Weights of a small transformer language model.
Architecture: LayerNorm before each block, rotary positions, biases, attention and MLP in parallel.
Training: a variant of Adam for these matrices, 133M tokens, 4053 steps.
MLP neurons of a small language model. Each row is named by its layer, matrix (down: output weights) and neuron, and shows model dimensions 0-127. Each number is 500 + 50 x the weight over its row's rms, rounded and kept within 0 to 999. Numbers have three digits each.
A block is one neuron, or neurons of one layer that tend to fire together. Before each block is what it responds to, as a language model described it from the Wikipedia text at the highest values.

Mid-word proper-noun pieces. Middle or final subword pieces of multi-token proper names, mostly people and places, e.g. And-erson, Alb-any, Krasil-ov-sky, Gasl-ight.
L5.down2:426492516551440493503507483453591580426581541507578522517495423478513524483564562445526563492499470619504434534570496603422429490494489437463421464495563544433601451443369508504490553480471523463502521529564491389473509597404571535493486525493416506423511462568574445526481444500572467574473490481554454520615479517501481540476542506535483507545471608573423478532553517455512495454541
L5.down35:493492527486490570471487589555524445501455449527457461442401526467496499464591463437526494418488490509502521408564494410468539480494492487486477516524510493510509526497495461517509433446543521550436533471489397515559442457533428575562618481595446476561502525459495590505480529498514470463353495586512475447476496459504488594573399469451517483587473522467495527506527517463597503552491
L5.down71:474549410479528519594558524504590471497570493515550525461534444525549388539473549553587507466462545583543510462486522544518502411506498478497501440421483468478524461460465497429579498504572438521484504468474430485515505423548420448499485472545559525492543474465391545477470472391524494601370496545546542537490414566521478545545410522638452524552513547503598426402440492553567456621526
L5.down194:499597469449437541477499550498499495471444591491500419441431526456455545476457522358549571577535520551566585492484499508566542537524518502501503415452490526495515538470523431460489558523445493417579532554480502451516505527534499437561434461474501505565529485599480471545489567447559560476574564550446612493541464469456495550517418470532480531469478565534429543512486512504422599481500
L5.down248:509454457443472497491631531425505456569501530411471422559588506506532496566496485428412506567463521570505466410574535500543537495513474453492466459376491532523469575464484493479502502482459499496490526513487467518503417461505439596491471420464538424511469592494436516512454477621499532518539426445407521513525499440444440480511426475470556486475477503530513424494552488491522544528417
L5.down274:488483505557490536530493527504495533524537524492506592420513429466577410516477526402473480575517505562537475493563469485500459559415464425530496451527515432527514444418452495526451443488525547530533386473512439442478519467504443562533540477520466475601455511506488558558586466449454429591483533431520495614528573499498550470436485465548518434510485514505524466551605480437488499519477
L5.down278:471566462543370521543535534482441560501464465401490511434564489462518570385469503429435488559479513464469498494522344437546513463489504469509500506503517527435470472543449519494521545555500510618459518464456468464556463502522459557482510516493467471518497548482516468520426482420617520440501455542529553485517552430416523520561505458487403525585427566509554417590503597498461456509490
L5.down307:461456504480504544445451491517518500479422475428551476519365504565517460493592444539456525567498447549546511505502522563569459572442588522443537439528542471473549510557470564537594544471577448479608510340516554390434531495452395500494380516575492566511547560488492450528432433507455489534544476473492481505591492470521518525608509493560556589510441512504508591457540490419462497441427
L5.down361:586471467539405583502476478539489542433513470484448443471426495444484546542502524419464520492426545371506464522505571542480481441473403521530402468498573423533507510436529541548512504439457457516474495458529491514529389463494543502524505521589495442583469573563507529482467571483495539474462491475443479501504561535545488520522483493425592521587413485540462566533395482470445464418464
L5.down413:548486537523452523535511515504464479585607421390520557477457537472517466536598420386499474526571474482578557513452581414421511554474458523527540495500538509487470476507503494474532561498478474566487512479548512437480464493404388574484465489486459499549558460444511503529507459409531509552432491492552418503579500527566549479610484486479583529523482547460457576465493414418558413454461
L5.down424:473534465469485457474487521544526544492415423553459540361541521465481508487499496481483552486519495508515608490502504524530427417416451460478552478440527534496586449498494453522546519512443428495611503473466463358545553536535507438519451565501548494589530427626515466429602487449589445500457448470526486486541559414462523448503516576545532420584372535568458510489488445492528549597458
L5.down550:374504487523524481565534390507502427473505472454521495517525533449580589479453496498538568491487452416463527481552516466548566447482513510466484487467516486482442479530468480498532393577467439516515434521548511599577532526443521582455563488484440507516517533460476501533566553384484673476522473414493515508567554443515528502534594500459569481506542571403475508442529554578546572420428
L5.down622:489473471514487567510452489443559431487518522444450452580421480385541545528620444400545491524428596540517482479549461483416509641485431580480420492423437459491491510499526509539510554516540470483545494516491421487491393525519453472568547514524455467537578585490534573492480501576543554508445513465615484488476534417567452515578522445447561463471486486554482491383492483501406492532612
L5.down634:468447555526532447516526519530545564636486457512448487507499513403460496560467453451490439471489456495460545413509540504488586478556542506464579509510519421488466485471560417480462489557506464496458412495434383531477444455523442493517549385464467511556507477428482436451460516484526475500458454557469507492524526479458540465524518481501592570502526549600470507565535433451480447480571
L5.down675:425516469561527550425503412472529550540473560478483546529437484488525506488658494430556552589479526544489574607494547476503513590465455526460453518485485463572508572527488429376447451430487531527574501561546533450484431487507467573486504515470438488458526545539531498476455505457429541434552472521539551501522508441437575512487462490468511503498490453463485497445536513481473575491556
L5.down679:565488482470548502476541491447506442483459508548489532510460516388575526399568543508492489526535625514561431550540387620475430458483527488506470493515501474395503567481478571441544500552465506487441515505591474496469494557531524443430537524539389456441502545566495444488500495530567538476411566481501501443514470522592424527476457419548503556608471513537494520490507375548501531490608

Word-final pieces of foreign names. Closing or late subword pieces of long split words, mostly non-English proper names and foreign terms, e.g. Kovac-he-v, Sionid-is, Fumac-a.
L5.down32:502552464477521535485492495474506552470420480441572422458526535475430428459566486418429525525443502454523492472489534516524502487524472469453626510449394394458410505564547376570541513533464408439565437415480450504478537591475541509605417481474570492608511451579517435505542513509580503499440556509517494555469449532564497564582445535485522453469437469521482436443458540505518547519580
L5.down40:474617520463509581509487571437550429409521515548544456522477550557570396497484429502530573472436541513481526531540428486522430478487461465564555509474459594464492510576519510451537534511535463478463596516508456479474435500514484502511456440506558511492530562454547561492521515512492518516459506554501468483427458472456460421474523475484506500512487454484569542452528476566521529504558
L5.down152:505636527549517524426508514458368578483511423501494528471526522552545544498518512444514512474430413530549510494415592513473491485507584526427400463467515557489465556446473491475506453550489560542597617488449424452484478498441454605510514530595497513546530427466536510416497560566581511430520434495454533491602584526448489516575532567503465518477492424478517441504507534451482501475560
L5.down203:476521390472591491442523410519482466528471505559602503514532491381513422461439441559494426460448482552513491444447591471541353494446504524558493529386424403462576446482390545513498475531548532587618454589459400448502454525520502530542466539412444558526516506476576432489484614519570526513580478444488430513453575508506473433516543500473455446538575551532564481478515527471453490561463
L5.down317:493469448444444552491464551420417561550488500497488505526576532466435510482459502569517498514551543535534499538525477539484462504486468464563500455553395477528519485444538420494484506492580451601467488469464528534460485517484510503535496406482517485555403419497544520437536477475450425442462531608579561380586499501422490492525549414429510439351425564478458546420486531461575492476417
L5.down324:468571491456492533429482548371504491538509568547498493613458485539555595502478405493468496386578451478423499490437444520553533531465473436422533490503492449427551479438513517528541507520552527481526516500537511515522466422482440454464509399420530544587446421605501507562518519611464514518493501569559538515481517478448481533538444471483485446498462467418537462541542528495538477436473
L5.down328:493357616449577529405406474517466458484527518488540446504427483461431501564515446569475480464506512546454477477521414483499514505575424492438485495507507432509526511422584552428505471530571538518459526512443421517514475435492511457476568491471538465470495491449479431618434514633509551516479507391596570512563540450489565494458572513413484493486532429473587523558538481500427510505523
L5.down333:578476460480470625534533511410440496413488475505534454440493494487463518488589580486476571508517441459517524508452475507465431585564565539479464471559459534453421545405495562486432559527561464427491462495561471496472468509535512395484468527510506543586514433536490465506550498537536598535480523568481575532573462540461333430542532553435536564476466432474443424436494463459500525521483
L5.down390:522517555477520492457531503514502463474466461517605478493557438521424539407596490477411541525490563433461470501577447489501503457502447528515532491411574478566488469475460498555461396482466484504506446438516380458492449556474472494539553503464558447619495473511523484522444512488515570455576535481534494499519513536522408491533534491492555501475461369467508515491515535506440555564498
L5.down484:564483487482429491427464448525439567488536462570420474609498483515478521541530459547459499508553512501496407519420514462537530551524514597476531528577521521399405547487548543488544441522586535503372541404493504455432495393548584556464510451536520586515497537456531607575428482531445478478511466548432476526423518504498464532499460484549416600575489470428485387494528489488471428551458
L5.down488:410482560466606523564531461480423552494523493432480491532487495434455511545538451602416568437441561521565544535447518509536510516544553483491486495524556443491555542404535543509526485454480515491452510543509496462480495444493500509433465535410437436457528592506458578471499425472514507555431576508498496599507497598565566398440506555498407548495451518473589495401549446485520537438445
L5.down515:570468502514421558553481462435497481460530543499436489425460511484554412473593503454425447539508470539484531360505475536477488500399446560464504536479564473486540481477511457518513428534509570532507464496511389450420435559499457529445515492541524453582535516467573471449537517545412469459541426537462528497523480529488437517551552504552541482515522502468547450516516420539438446549526
L5.down582:477520517567456511479502506502537414486511421528482512495471457515477523545500472500551473465664427450460526492483559471470546459457536543535492460519455534503503480581469611468493604469540499501535450431570519362433443505453492519494504477643588536565482509473444463479467523494538509525461517601369534474573547580617450474449499484573501467480466495486466463478581458440461525453477
L5.down604:545521583498419541473464445531477493484485459490400473560493528531494510532547553431475498511541469418417589565505557589625438489515499557432576510450490431535533534486567487473574445529561455579491495446482510481530547471457499562545431445581451458586524495513451527468514540456493538490475524603475494519489458443464436495510426451484592537519501460459369505465587466443430565467512
L5.down623:535529427497503474535501458553589524498450473382448481476439418541544569459610520419512480508504542515482513562485527540561522475465490577415486470432483541494455545454439540527511515513374525587472556488540476395501384515444516549590447552540579522550587536474463511554427558516511575475447563564466560516469505460479573508557498462485463440486486548559453536544502480459454531536530
L5.down709:521473519463572548515447466460481444453480405522541458543506446589481460488552496499553475497430497448535560498448422500540490468544500502506523489549477482485456511532498524570500522320591493553536526578517457464515566548506534521503552496449549495586519491476440493615589509577501499535468532482472534490619520430544474550471474476544462520483465518443556511447581542473474511470536

Mid-name joining pieces. Fires on word-internal pieces in proper names, mostly hyphens joining name parts, as in Al-Dossari, Jean-de-Dieu, Marić-Einstein, Franc-isc-o, Al-ab-ama.
L3.down4:535454463478481481502513545523461508503465620465410605587452461419495458512453500527437527480581464564523578509603504544569461454521471484529380458493578568550478571507496367435548507458461474498437504513609603401487495581440531477469487499454521501425364505549478427447506535553528522574502462525525492541414493506460579433523562498454507519483523527512525557445488531471595422474509
L3.down81:449594509498506483445505518529478499489491493497407473385493489522580365519422503517443488475526555557516468488475493479540495498515503519384469505456541515371527534557514510478574461536416497458563545549415395574472462512588511475565550486509464491513534502482501461434479549549597579482552391494550490515463467476474621563594541473491610453506531490495472567482492457559504498521517
L3.down196:496444494458410474562456528424426507490541536533476580472520468479553444533499477481502452528588506503539412535561491533499433434483369511488516507466554428525540424468579506480470485525564522551481507491481528539456463503519441540411560522474424460576458407454444529387483569544535526514464506508497469433512526550488512486525443428470422503408635447509535510462497471633546474426513
L3.down480:537594466429611446470477484444539512496558558483552483532517450463434459454422541487489500399572490525479422545555538504520577415573506422392470452561518427429495503455473460492510495459612447528502565581478514513485471643550398401542550490510467491523530474511498569410490530480494481533540437435566480501444383438502548497506489491445642530401547538493593449555468414499528468432460

Foreign-name word pieces. Middle fragments of transliterated non-English proper names, often byte pieces of diacritic letters, as in Ganj-av-i, Adhik-ar-i, Khachan-ov.
L4.down353:485554407498460630433442481436552470538547506513490445483409429452544454544431536487532594514533506503555586429475507543534467443502520533576526410618504495487482493513484522650497591559459623507393489522410504472528523509494516426524521474496588460510551368488460522542513437567557538507354442514516502475548505444440448539533426500567555563506482533496532521610451480449468522503464

Mid-word name fragments. Word-internal subword pieces such as st, ann, est and z, mostly inside personal names and foreign words in tables and lists (Johnston, Danny, Zsuzsanna), plus some in ordinary words (oldest, cannot).
L3.down86:519485562465497550595527507581474491530537470516556558469563512440555536538516618494460396538505504473449460400465494465571543454533464488486498539538479564529538470565439408429456431503479504466571511427477426475562393481532502489493498484530392487572525526516512535504553467537521491537506549515492507588507499462569508513484534505542483459457434488497514537453498523480564531516445
L3.down122:504444507553518549593547390530517457517442471417493488640476524530517633570509555471468508488417500550387430474490481526472418435532564550517425505519456458498490499539526565509450563473513569506539541478482463541407478537425562501484541513593568484422431484546464505575513451394522486518460453433458476528581421482432489584478406478559545505445445469509406606463440453443435534573508
L3.down324:468437523461445476471408572507468574499481577565449493557421536489493483560436563472528494435534546505468521494559407602553444461509497496464563524627464528478460478458487514392495447583553524420538439489432403552572497485633434454526494458422451530477459510458530518576542477503536452492455540493495471469413400548447527495444494499475497513513617490455530479502569473492528480461392
L3.down464:453495601515441457445648574472490518545607531462423492476518468474544620476612589450533438597454487469462462562527505482536530559498543534515456548476571495454556592432510480509385498552448565495534545474550558539461480434556515506484495424548433534549509575499517430569450453536529499479429528461562520434495467446537443515583548517543598484435534431467585584444590529476600512471419

Name-completing word endings. Final subword piece that completes a split proper name, mostly in tables and credit lists, such as Dav-is, Gord-on, Brend-an, Sax-ony.
L4.down707:474496510508531469529542493460554521552559384475503497401527479560563543463506583457532494436554559513555546407523483431498572507509589551493523418565466641488442473503422502551460601502425505546506586487545436433549422441449487501449441472605503493552477490438504425539568420507487494473527391514545497479511527539572541457506478516517471517507436483460455474512506476436537457502378